config.toml
activation = "gelu"
norm = "layernorm"
norm_eps = 1e-06
rope_base = 10000.0
attn_scale = 0.102
tie_embeddings = true
init = "normal"
init_std_qkv = 0.0319
init_std_o = 0.0
init_std_up = 0.0319
init_std_down = 0.0
lr = 0.00121
weight_decay = 0.075
schedule = "wsd"
seq_len = 1024
MLP neurons of a small language model. Each row is named by its layer, matrix (up: input weights) and neuron, and shows model dimensions 0-127. Each number is 128 + 24 x the weight over its row's rms, rounded and kept within 0 to 255. Numbers have three digits each.
After each neuron's rows, "fires on" lists the tokens most often at its 100 highest values on Wikipedia text that the model never trained on.

L3.up466:099139151154123134112139075139153161135143120133139133198114073090107088103151131098138139105133156131167174116125128086130147125125164113107121143130089141104085126110088163118153130068142198115139076107063121137111127102142152126108190133129126146154139134144101143132122183124109084132129124125150141115133149101147151105126135129134076119113099113150141124084118127195124155141114
fires on: " of", "ed", "ate", "id", " to"

L10.up53:137155139153138159118132069096131110104109109150138133144113110140157138101108130103101168090104129093105041139060105105141074144103115086128136144140152114087149154128108119137154132132144093139168148147156134102135128108123119159110108148148136116134130125128121109136115115135117114112155147130170107107128139100118137154136142148119135115132133104110173160148131084123126164163113
fires on: " |\n", " she", " She", "wo", " all", " All"

L2.up180:165152151096118098143134091101135103094134110153104126132137143119122140129159131141116119116087161138098122150134129093079114160140080103161114112170144145171175109096132116111097132108129122094131134121143124119128132117151135176158099103101134130150119137146135182137123104121131090107168187156133125163130123074146164116139108118123082064118183156114105157096132113179098118141138
fires on: "est", "ab", "ed", "at", " born", " year"

L2.up395:136140085096127132151113094112147151124155152088139142102111142135123091127174205139089109109120110144159129134098152115104118091120151141149140112133096124138120117112117107130123096108141113128124156120132140168128132126116162164109153105086117153164164110148140110081124110131146128132128141136107092149078121090114116132121141134164130133126123130179108144098094139110119120157177
fires on: "\"", "'", " |", "’"

L6.up579:121110126116160130153120130085113127148137152141128167109120110144088192123119145105137100107125155116141142103156111119145190138145128115123091141089116124100143119064086111118129163126101156089117125119110112150056141124102140125129122101113123128129137117134120144107110110121145124112089110170129117093113015090169156124127124114114102114122100104106127135142113137098104138133115
fires on: " of", "or", " following", "on", "ian"

L5.up233:157148147137154136113124113131111173112120161123097111114132166134126121149115123141115141138133127117127112143123165239122079122143134090136145144159135121131153152146149141144093135119179093138126138166157138101125093139139093123102127078113107128102124131127125129152130103145147166156112118109093204123098097170122100137144127143158124107099133128140124115102150146147169108135176
fires on: " to", " in", " ass", ":", " of", " the"

L6.up589:119145182148109188164112089156128086117112130085180160146114175146143129120077118102128155132146108129132110104124117132124097130157101113089137121119151151127165127134136131119145131136127126139187172169127141118146104087131129120094103161155137155143136107139098175149086120112147158150142140109140055100105113089130128113124120107139155128173135119095128107130121114164140110116166
fires on: " between", " at", " pro", " with", " different", " At"

L3.up472:145132163126128133129138123148110177107099140105117191140135100119127119081115141116144127095090136114140169102115139144118053126153152102138101099132122108102131121104147127153114134074133096139130117135126129135093130118099172136089158114144123156150135118185069098128127139091105107112130051150120152171129148114161124136135121108135111148125143051122143130149131071150114127119139
fires on: " as", " of", "ated", "–", " about", "al"

L2.up346:095109111083102144143134102169146134120121105131108136128122114133109122116146134127106140084091090125099139110131126129126095149141106143104157122131106164144152150092110090132136087144134116123138144129136146121168133143158157148117090100128112131155160118176143121159118113116132140108183102122096076127094163123167122117120132134130135144120124122099122142158123147164113119089162
fires on: "end", "or", "ic", " to", "my"

L2.up618:150139149130115135124106138123114120095143144139120238113122156129130101160145124153123130159124172144119129135132098148150137122143104133107149120140116114133146129123145129115163111161145116130107135173133163104128083126116138124144097100131117115080166139071093151111148104121186144113145149144114140150136122154098123152131153145114149124126125090118126093162152143120141072141126
fires on: " %", "ter", "t", ":", " of", "ed"

L3.up660:116092107084136180137120131116149148086125139114076148114119124120137132150144182119123149156091112120145140111100136069114132135123179132147123122115081101131141097101165131131123097106151147093143117140151130090131151099151153191103123112137130137150128114155149144112102130132146134166149124124166120160118124125130120109122154117129126084169133136169091116121132096134103094137151
fires on: " ", ".", "20", " |", "us"

L2.up754:173194122118127149115120065095167101130121101112090129132122150132158132136121091123119158104147155146075105134104139125151101150106133082135116128174136144144186114093118112139096113122124132103127134104131136129102140109132174163135125117161089106153136134147110136149111116123126100104119185130148117129138097092137137159107091114161190132115136143117132186092077104153123143118130
fires on: " she", " She", "ater", "y", "ary"

L3.up670:164121132143102111160144087115115168089142123167114189101113150153093139118123117131078087106137144149088166090139124124104111146130112130132174094172133121143118120103116101140098149148169128097113127166142149138155137136153109120135108127157115176166157080117144118153074092161151109100142141155115135183153121069088155119144147106077131107095142133136121101100093105122104110126193
fires on: " of", " in", ",", "ed", "="

L9.up556:122146153145170111132126147082117184139138176155141133105180135107160148137149142114110131136100121097154126112120139132150142128147116134128129148111093117125121145128103146113124114096126097124145164144135161097131127120143148145061152161133091101163144104130067129129108087135134112107132179153170127150096100102091109103125126147118119157127159161134105158106118121114087136108116
fires on: " w", " so", " too", " we", " Y", " You"

L5.up575:153127138145124127116122122131136159074117096103136140133143138125114105147140126122097125130122105112128086135119125173078119208168137114122081161147146128125135155139140135106146117088162112131137119195138141119130122123128181132126099073120137116081154137065138133156097138125127114124142120125090167123119138148095127121147123148131130126126171122128144116119166101137124121130168
fires on: " to", " the", " of", " in", " out", "t"

L7.up326:114129155144119124105138082138104140102052105180117161130089154152136138121117125105111133122132135140127164134159138106145136133127097111130142144157108167108130167137143127139119085106142085174141162103100152090131143086110111122164144145126115132149106099134119166121080121108108140087149141153115132120132129120096134119130143088116137145139119125120157157165117079124130130133153
fires on: " |", " ac", "-", " young", "|", ":"

L7.up730:139145138116141132096138143161090132096144148113133156088129078129132148086140146130169136137183141083166171107135179119168076163163168097153136098138149121109137162114089117138114120136133104082104129096135138154115095115123163128107145101096147154107152150158130115144140124104128101111115080118146131126113084122147127153114128092141141091141110125136125111121135085148172139139144
fires on: " not", "ing", "al", ":", "ond", "gl"

L2.up620:176161121128121070107108147120118126137123129168138120088100155138138129151142154094097126144112082125126095127140119175143119120110112137165129116111094228143127143117090155131175129144121119123140126108160162119171113117124148113101155156070148154137129116168135123107117125128123122145151077136102093137128137106163153137114166130130144122158136118127103124110171092132118145172172
fires on: ":", " of", " in", "ic", " for"

L2.up578:102114178159108163127116137064123130081139158146128138117111154084118185122123182117125104109075152177115152102124140084104123152098126087134137123140149142149177107160059137135089153130123111128132135114105135094109105158155180129126115122158105127158109127131168154127130104128103131123149145126164136149129082126069092082125141118131166117159163164106127156130159130158151148128133
fires on: "u", "ab", "ed", "v", "erb", "ad"

L14.up469:085118114125126139125138156158147111109154082155148171140137110148125151123131107126089143170153144131120137087119168095168117136136141104136149149128114127122115131142128085138159113127159093092132129159108116101130129082157086172099113153133120151108160118133077143130149138137111105149163122140136138141086102125093099094133111098140123126129155156099070201127101128163139152092150
fires on: "-", ".", " ", "|", " V", " v"

L6.up162:104091099109090145104115060136156156156082130161127113130127114134123145149073115120111163163105158114133124129129152137146112156128140133119143113146133125146122175121093081131111136110159137136155138180094129134146155137123148113147092154134161136124131164117160144118130093130116106111144129114122077106125120111110136137173084096114143126122117146143134157176132123169170107137132
fires on: " of", "ar", "or", " and", ",", " by"

L12.up137:093145157128135126123135132149153126137114165139141118124113060108148151120149166077095137109122146146139162119129081096118089102173079118145133135147117116166096130125140118108097111092125110149106172176168133063109140130140096147091160182178159124106140138104147167126130144107113123116143137139173077110128138093147080114145162090140110148135130146086121123100142146131110117147123
fires on: " f", " rec", " ret", " make", " making", " sw"

L6.up568:166143147127155106121102102115104121103104111122127116135093126074098146116139103097111173136150119135108157098156155134155154130167117090132112126114085154127083144119139088129109171161145119150112126117130126117120107134149109147138164142105108107143127075120153142121158111088127143133118113146121081084117121102123127163133128099127155175146155136117146178149142126143087119185128
fires on: " ", " this", "ed", "ing", "ust", " to"

L12.up166:084153149135133119131113151092143159120119121124137152079148115137125142087139154107107169080124097145145141119130126079134101123136105116095119112128090119097129150134127138111124095117112119090157157174056094113137121119136125162130099191110136150144153113126132171130112117181143102157135129106118127150121162151131125120117157113121153130128189151157132128088051142120112120182114
fires on: ",", " of", " New", " CA"

L6.up647:128128170105098126165127119093136112101118110186109127145133124122168159071135137155109146109097143097085105091162117125147146125162126131145125159156122110098105148121079130145141142098135120135192139144137189104148167111150121129137149152127121123143125104138088109139133094162132070117161136148142147126106107118141113141133092117104111130144115138111142142153114128118109132127129
fires on: " and", " ", "n"

L2.up397:123172137131161093089129146137177108093131169170105120125120115112127155097151139117086140096123160138085109173171161146159138113085111119133169102140146135178113104107112120150128096116076104105109131119086148122127129119142108110127088126105101153150128111161107107149119136116155141143146094124086099148120109149114150133144075124093125102151134097092132122114180099154174124092124
fires on: "am", "iv", "-", "ol", "v"

L6.up101:095123130106111147153111104117171162117094143146143144098109105127138170051132145117130107103100070144095130135143152079115122106106145153128143161102131118133102143106145155138165102111172129122138141111098106086173124143151129128125129115120147138160115106114132096100136089128153117132171133135140148120096117104103139105132158144137128091079144132139113116081150095135109101126151
fires on: " ", " York", " B"

L6.up183:109132110117135103100110164120116168138099119126171156124092102129119163119122105108132109095124132092106134105158124114096150145102115070135132111135146117116115134153102121156160149136137118132091151155107101129152105128143109145128121150131108109154131171137063103156147147135116136125136152129165135106109132143091100091154113063099098133115109132108154195146126113186094133135100
fires on: " of", " also", " an", "math", "tern", "oc"

L3.up424:167137164103112144124120114105131151102098106123160127144110119116130163080137138090111093152111078130106114126111118124083158156113175157161126129095115117154150125170158103133127106098133129113090135099088141101185111134163118136091127116159176163125117085127137147110131088153119140147181140121137122125080141158128089134109144099128131097134150143150161181135104129160165133112132
fires on: "as", "k", "id", "u", "ad", "z"

L3.up514:110087105118141124142110125144099177074098115143089154102119091123111142159111107130126148142144148173100156084138140122138152136131135123146139173125111115172117123133134116141148132139124138127144106115088146098147104148132100110166142124203149142115132147121158128119119114140147104099144148098085116122110118129148124110160134126137128153144106112138132148175079121157098125155161
fires on: " of", "ar", "os", " for", "c"

L6.up472:148103131094126130118066082162137140102097132142089121133107127140099152111110123136055108148154146111157120149161140154155143185105095140122128128123115114135099159127134088123161154106155099119166174177141172148117132085121118117155111128127171104170120115139133166077123113123119105126130120140116142119107122108131168155166110124092120113153147123115121163143110144132148117106131
fires on: " b", " or", "or", " and", "-b", " ac"

L10.up215:139128140127163101129131159147135157100094114167125118144116120146100121120129121130117107133105130103104124120158082139146117100128116133122155159113130191122196173117121132105107185136138143133087129149120138089102125086129175161099093113098130163168146107134123153144122131139157166170125134152125129107134103114133107161136094072127098119120109128127105116129141118080106153069140
fires on: ",", " to", " |", " of", ";"

L14.up588:110101136122171115165139132105147151111115189119137125124124111122091127126120145122096108086133132102071134113154133140090157127144116159141130113125126153158131100141144141135149097115145120089140152108131167151152106094152125066155113117114092142130192095094161158139120097176079133147133150157086135126089101116140171152156094134104126148124130162102082132080096148137086102103164
fires on: " ", " on", " in", ",", " to"

L10.up69:109148119107114104128125089134147115140113118168115119118117114139104139142146158090108148101117119137171111103126143125136106132150117135131104093118161126152140159150105123145148105110137110119152147140083130132126104124124147103096118098156113166121167162160105130149059136145159080138147082090146090127144152134112136132104085124181145085114110136129117167122136156118138140183180
fires on: " of", " ", "/", " in", " for", ","

L14.up441:103131131107099162132156118147158106053092168137112150136099098106127151164126165120094167166159123126107129147113131129151103145122137137117125137152137115156157105111096140143115156088118117115145134136115151115103131115143129154110097129116112132134114106115131128083100121135157125131152134195186123125138151109140177115138092107087099093183149126118127131141147114175123130111112
fires on: "–", "20", " ", "19", "qu", "et"

L2.up142:171144173137132155113124112126153103115094091141091086120127086111112157094129150095143098099110115078131090169131104124138150086131101121143107145124144085098140133140144122097134143088057109136133157100143156109139126126137110115129148171152152136139111103124135140134119152127143099111172152157176123145122114164127118119133146151089131087123155110156135142089137160126127138166111
fires on: "s", "ut", "e", "ed", "l", "ing"

L9.up252:108098156135126111162127147158071138089108121160096153125101118133154126139090070129093123141120143156099159132145134075146131150145133157137102126141119112144153167148132120154105151125152116108151147153127128136112124113138099147170161111138137175141089145123144160089084129139158097093147119122113148109105132088157125098118133113118163129160118122133104144136128135171096115136134
fires on: " of", " for", ",", "in", " to"

L2.up386:146079113123139147109056120100116163110110124141114113117147144102121134127158138119118136132103102156142107135155154119113126125104117089171111157130132151115181110117130127144112136121121120138126131114103146122123140072134133115162124125095145150132153183148116170118130135048148115125160132134153104105050138102131123149170090107143085146193137107143098151152094134131140098163127
fires on: "at", "er", "ic", "ig", "'"

L2.up560:107110152099161088151105098127149129162155146127119139113145132158132130097104150127185131131109202168115173158156123153130094133157141112115116075126114091113091135113137127168099112193169134093125141119146108094100105129123111132147152160138100131135154118170101074084175134133123134128165106107161144115123120134160097149111130111126146113137152096144127137136159125143109123148124
fires on: "ed", " about", " of", "ing", "enn", "re"

L9.up249:093153102156145102130151153158153161107098139105152154100096119122138137146137143101120139128093125145054154136106125098112126115146120142144169151138113119119127122084089143163116159133179111114090120168123131109170166123151081165149091120149163189136134139142119119127148158105144128068196146077135121141089135094127118105185119166124082130170142112080101126109113141135138116125134
fires on: ",", "c", " |\n", "ist", "p", "d"

L13.up343:153156165089133100130126108111163119114128150156121112147147111112145166147102152116103126115123110125144108097159129119109143117068111161161144114149099165144114134097115140135146104095145130091126159143137155131125091087145110118117103124115125170143116136136120130113148143152169142113131101163090083082117097130128131116163118094139107132184100139159132115090173111153155177124105
fires on: "-"

L2.up34:105136075121119124163088135112163120117131174114100127116100120128110111144173166111118117128087115158120062105138125168141148106134134135182146118160069144133108122094104121124151086104147124105145141118134185105162110108126156127128129186139140172129151118155123107133115112113136141136156110135108118167108087141144092129135122143125115089134127097145101120061150084134111151127149
fires on: "\"", "'"

L3.up497:129156099087157132122115125117120114102141132147143163111137109131104178136102112123138113116130106138140120140165104101132128130094160128118099122077103127131100111118127086130078157129117138128150113124089121130133157145036123151144108167126098138068115128182101119133151130150137132156108114151124114088120133083107082111124143128165130106120107154087100111101121128148112180108160
fires on: "al", " as", " to", " of", ":", "y"

L6.up464:148111119116166119147126117150137121113108115135131143086139130153096148111124126118126123108134136120123144089140117085118090142190086124126107160126114110124142091126097113102101159119100139114140123117160133127125140136061135120099120103123109082125151127172152113128182147119156113081127091160122096135113097113151069137144110107107151110118138097139119109137083057109161111145121
fires on: "m", " of", "al", "International", " Country", " following"

L5.up359:132142146126161102136081083135183108112101138105106100156116155125083147127171158087100153114147127180117097167097088102118139161122114138141112139093127153130155109095132058153140125147131139138118098099144144141168125138126096119150130118092123111170125121166116153161145111101100142120125100170118110073087118138150137175100108135102105142128149143137146201128152136150147127080129
fires on: " ", " to", "en", "or", "0", "ary"

L14.up178:127074117112105083126128138106157159074121116129095164135082141128097121176130153115117130106135130143099111121131120115103154120138160128114149130106120141138153140144112068100141137130118126144145127153129125137165087099152080125116125120140096151103164122160148131114095097136144116130145125159107118173108111096153101107134154128123120139154170113105071155079114119143069139126135
fires on: ")\n", " of", "\n", " in", ",", "p"

L2.up633:119133149092102133146120138157150106125157147187139131113113122137138169129139158150101141102085143111101092127122141151119122128129114169186195121154118151178131112122089126159134105108120131117143140105120164116167101101129113128111095137107112145159107104104147137149108111103165126136144118139142081144136134129128150152154100129155136138137104139094139180071154107169166153088149
fires on: "-", "ant", " &", "ph", "am"

L9.up480:136094135125122113162114061079179186123137132138119124148135104113141170105131119119095143126120136121129137138135108108151138090085123156154149107130147130184115166082084132134133073102152108118162141134122155134135119081123147149141052147100121117188113116124059111107123109120142123098156133124156109132090136103157145153153119137145117117147120129158132150121154137151164101108132
fires on: "-"

L9.up570:162148122171137108124158154134130102111096131170141162086114097153145133093125128127119121137142123197085108113172119127095152115138105133166124146146092117119100139119079091169089114122151134095113132140134141112139173128118097141149106148111114135120131097131162093145141130067167124113144158143104108131102132108147106098173144113126101110115146134098121145131112138152121177120120
fires on: ",", "c", "98", "83", "97"

L3.up442:125127134118144126138123142136127152127112114134110172141144111127108133110135146125167145119110164126112191144177098127143076108136127106125129134150113120132095129109147134190140127132163100128111129111126145138147095116132181121084168129164097134166136133152138069133147186123132129106142119106169138084134162111142116170106128093131162109160153093171160147164158112154162139121136
fires on: " of", " about", " since", " no", "ing", "al"

L5.up271:136123121146096142107138116122107090079118197108120155142142086120124135160136115135101141100105117130117153142142133249134101144173131087088113104116136110139128135098172154087138093114160151104122115153110144118146141112129149124081168140119151136109140136154128141131134145150150094122114132138125192136099105157130101150192144154137162126132131151134143119136148149145176128152142
fires on: " to", "ow", "y", " of", "ed"

L10.up245:100105157147141127152128109138115147141098123120151152113120111139157136109121144131082127114148126173114154125108139120133099128096102088149146128132155148123169134133138118154137112137071097091153170156109134123116131127104103158164095157114100164110146140153102130099133134133145121101139151128167104139126121136105126080120117123157164109116152114114142144102139111166156116119076
fires on: "|", ".\n\n", "\n\n", ",", ".\"\n\n"

L10.up499:086170132163153127092170133131126091150116126182168101126131078135154143128084112115107154108098117113127125128158107125120082125134084127086151152097093175127123152148115124127073117099135113132119185125129109077125124137127132159110125121161170103104148126124103135141109157164125134113165113123159053121122120121134129121107116091139116130181132153122092140111118144163101155123139
fires on: " rec", " res", " inc", " ret", " %", "^{"

L6.up1:092122118101103110140143137150163137077121156217088128128102111128092151134129153115111148078104125133104100154121098117113143126117139173103162154134139106143133112146133097150113137086122121115135149109116137124174090105175133135161148134112127133141114155127086139120149144156088111146169151154128107126111101140145144111134088164095137080128177143124084135101135145133103117137155
fires on: " be", ".", " to", "qu", " ", "-"

L2.up510:159148147089146107126084128114116120050109122154087177132120094121167169126143166135139157073099172094130124105152175115151106141102137110169142139177128139151102078126128126154119137130124112146112124150083139120128150104168100147151145151130139113149125145126133130145128115117162141099160159146144051163091167100131138159163083145127090163129126147104113140137130126163123149090124
fires on: "s", "th", "or", "-", "st", "om"

L5.up708:087114138076137116126112101115122133087081142189161139143151109109146192086153130112108140125100124100072155073128089132111107131160106165134125188112121122113153178129134141125165126157120122146138129113126137136177101133149115123120131155142128143138124092117117148113115112149125123108171118141150164093111157090109116119125128121135122110144140117091107169116156117134123105106182
fires on: " ", "f", "5"

L3.up441:142130141099129135134101083079110138080110176142104113105105152117103146088100135129105090047092141162102126116117198081125097157152126150133145128147144137135145143128103113122144123125146109089120139166106115126138116137196143149141092155149096166143165121138141141157109113154163116135129105111138147125146137132087137121139139130122136101140180158140137123059091127108147117150128
fires on: ",", " of"

L3.up686:108120133116102117109111114136104121109156157110111169090114135160099153083097129118156124100087120119144165105128139117139047138137177118124126111142106109109125128107141119173104122149099122080144139121129120134123098130034119144133170085137137134105148104167113090138165126131144149147139108132117143102145128099151101136161110128126119136107077083156132116110134120121097153115162
fires on: " of", " well", "ary", "History", "$", "al"

L2.up629:176121142100098160146128118126104127148125122122113117109129181119145117134103141112106156154116127150100109156138102130049141131143164147196085151115121115131153144146116108156141101112089121112093128133103152132122124160128144139081129112135115152154133101151158144099116103097201082136127133112104139120062146109166116095099137127121143113119180096114139121143153164142142091136158
fires on: "as", "al", "0", "u", "ist", "at"

L3.up450:139130119121144118125132130137145114097139127137121108177114132116156083107120112156146140111143127110153130167112126139104114074168160102133132165146152138129134117123150154134118142112147124121159133180163110108113133120107119142131145090146136130126113132117092150095114106123124142161159093116105161117107165135115125141168152184141145143092119058106151120107109127136107124127140
fires on: "y", "or", "an", "al", "ed"

L3.up423:129126112103125109089120117145130133105095115132133123088055086114105130153171124142107144128120140150123115156175143171142126118126143057122156139143141132118172138132102099115119118128140113137085155132117130143131130096131063125162116124133102137092126156154147154123155150117113108098160145112132116128125100105107101119162108136145084135126146114130112171155144105180157145183102
fires on: ",", " of", " also", "ar", "ent", "though"

L6.up590:115088112135088136110098111132091122119089118127093142123122099099120136132114091114126126081103161133144152115125125096130084085082122104100088120116086132100102095080116097133121128092156118109122096111053123143153140112119130122077113111132081132127116114129122122139104160116104102106101119122152120096113187115102121145093117129137118095143103076110123104115141110141148147126147
fires on: " to", " of", " by", "art"

L2.up721:119166117128154170128146133155171072106099157147105098096056157117124127155131121123105106103050131112129075142140086123113129148141147126201123110154113122136120117145124126113161104096138142126124143139135141113153110146126119152115118114143141125146149118134144122120116089117177115149143111129139116157153110117150103098134163135131125061129119120112146151103142110136116147160157
fires on: " and", " of", "d"

L3.up137:127131129111105151118129140120189168084147151107114136123126117098076146130147141125126131101076125140104080177135144109090113154121148112183131114132135186170140083117096116118124131122165128098126135117125162100093112074146132159124115116126129137164113135126128150107142124082138124124128168106123111166107112134124104131123120131144138135142151134142145129121151139149156086109102
fires on: "ar", "ed", "B", "ob", "b", "ab"

L5.up309:109180167157124111110114100159142135126119102146111133142135125133114137128166140108092121132146108145090096126142121129099101157156125120109115122166137134103197129148161090150114101097128116122177163091104123083140121104122143142097133137181145145139151147146078161153084115132141115132122119120143109110132104148125105109128104093130165086141129113116115137118092135125104128173122
fires on: " from", " with", " in", " pro", " for"

L3.up365:138167118117169106144141138119157092107121138143118113150129071112142148142093123145159118132144129126126137158122154121096127124151157109135124145127113139106119104115134136117079158088132195155192142143126132132119142130023182146121125116147112169123113114175047096116141147154109127154140089124130141142108121095151119148143151146146147143118154107088142156133134117131123103141155
fires on: " by", "al", "or", "y", "ist", " up"

L2.up540:115158145077135141133114118085163092137069158156129088165126116083140158134127150096119091128095143096091089137165112111078100130161117126166138124150116133111157175138076131121173089149096137134102118135151167115151130159129138152149120126164131104126168122112162114146138088119158139127142179122152145131077111130135102107148129110108126114130134132086128146097136104121105151120151
fires on: "t", "ing", "k", "f", "c"

L2.up651:133158179127143130146133162106132087100138110119099086123106088130133143124122140134102129082079171116137114145139085130111104116140117160150142141129154069124146134169123112076119128103075102130152145182158148138146148111144108111123119132126113119139111065114106147137100119173147088114139088174130168136135128062149134106144123159128078093151105142121135140128143115135134137125134
fires on: " and", "l", "w", "f", "s", "ards"

L10.up740:104186140140150118135129141115176128145142128110122135109134078135176149126141124108135159070105103170116139120161176120119077119167118120119187109133094176111151098101132131168119084123133121113136129121123143109123125129144114136121084139128119142149150171128147107165148144092210128095124124112132094159110134120155138096109118105126119163137116146086114136072118111119128148167156
fires on: "y", "c", "ic", "eb", "h"

L2.up486:138142154110119170180093135078110092100099109135102118112122131102141139121144160112155136117084132123116117126152146083096144153130142090186135122177098108124121084128111132134132078101149101147104132132104156079124155105146122151136125123115121127181117114120150174134103114148177147128141152138148101137102116104134137117122080118134144137108161113095153129107106145175122146096139
fires on: "s", "th", "'", "ly"

L10.up725:160105133133129146093174098120137090128142099128152139149094156142151124105103121135142141131092137113126120127127084111136097062114125106172146128163108159098188172134149139136130148130100144133151147143106136144125170049125149140142156110135109178139153099132121147157120127104189159134121111120100112124180146104099130129152142138147096095147092129133125108145140107107117132112152
fires on: " |", " ", " –", ":", ",", " in"

L9.up698:124125112107122112112119076157114184088122148183107131130108112125139141146145134064102172124141170178166118103152149149124085141135097153093170150099138170127108117127121079134110155130162118143169171140140124115106103077144133098118125145132154132127141151180126152117101165086086115125130104147107071107091140113147152134120090102133141136167178123120108134096125138115124129134166
fires on: " rec", ".", " dec", " for", " comp"

L2.up88:151178139157126121130087086126104107089118098141108145135132137136156143125127086086115154069131144117098085142182127090158096162132166104165135118140121163150146121166121130114147084132130116156160115109143148081107152116117116124122134138115134155120120112148143144145122104091180113118160088092158076141121164102171124130101131080104120157123120114095147140101128128124148107126185
fires on: "l", " of", "b", "g", "c", "h"

L14.up99:117078113160137114111121149120137097059099156156164148103130133137136132116117129140130119142090073137090108135116175116072138137163144127163129140112133097129132134136125151133147097097123132129155127158096130109153150113147152142128128141129149150121132123148137110134084089172124136137188136135067099125116136101107143187146117164109112105165098136159097156060103093171133115126125
fires on: ",", " tr", " Tr", "12", "17"

L7.up210:145160164152146106105115125114154103127097144130088115112110110118147150137135124115131126087145136146161070149137133136127087112090114138156134154164146104149094128095133098103102106121116094135121146150144114069123183079136113109116130152131099118145156105155101114159111099143114082139189141146189087139125146110137126149104103104126098147116122155130105122080133114092151133137141
fires on: " its", "e", "-s", "S", "'s"

L9.up511:106150177121113129124108138115112150127085123091157162120132118124121138100091123115143151156082143139095112148116143113088146124162134099085160170110092120144142101152099142117110160124158096110089133115136166098133155156132118174141166122110133097142134170178139105149138141108147125089130183134150093147105126091136107103089124123110150130133186117070138143086116147117116155133140
fires on: ",", "est", "ant", "ch", "k", "n"

L9.up716:170183098130126108173110102105139158145124151115158122101082118131115118135117140106104112110139176148096108160152154161102130125104140153166157129156112149156104116099087126154059096119112110117093125171153112112118156097132196141128146097137127099132185118161126128129115112153091095110115129080126123070124153152142135107142112126127109157118139121109098108100165143131150106136162
fires on: " It", " its", "'s", " Its"

L12.up101:169118135129097099109121148108115169197122092158107155100145104114135138104141110092099147118141137129123079067129131136116115172166108132144111133105081142125119175133105124144116159118118114140118167125112148129171092118146166116106130170146123112109130125123124151149136110155109109105143165134173121118077152078154115133147140122088129149091177125166134153090117139129080153125107
fires on: " to", " S", " You", " We", " w", " W"

L3.up507:108142169095134120144105121136122136149131123124131132067087146155124118166127132152062162120087151100149086107143124137160130134146119134147146123161096146095153140133111115154129089125127120123136129132143165117126105130113151165116162174143124141149136138149135112143090129120160078178133097153126090121100119113168105135110118122138127105141112124069126139145141099109133129165207
fires on: " of", " and", " these", " on", " for"

L10.up26:103073142121159114115121121142141128146118146133118150115141092140177119087091161136125156085155120129127130128146176121151098117122066106108201145133124157176145152096121088144120111107088129108161154170093129137133125123122137115157096158119123173119121151115133131104084143119163126071176163156131084159097132108121144081122125130132140136105146123127130110080150128143134099094124
fires on: ".\n\n", "-", ".\"\n\n", "\n\n", "."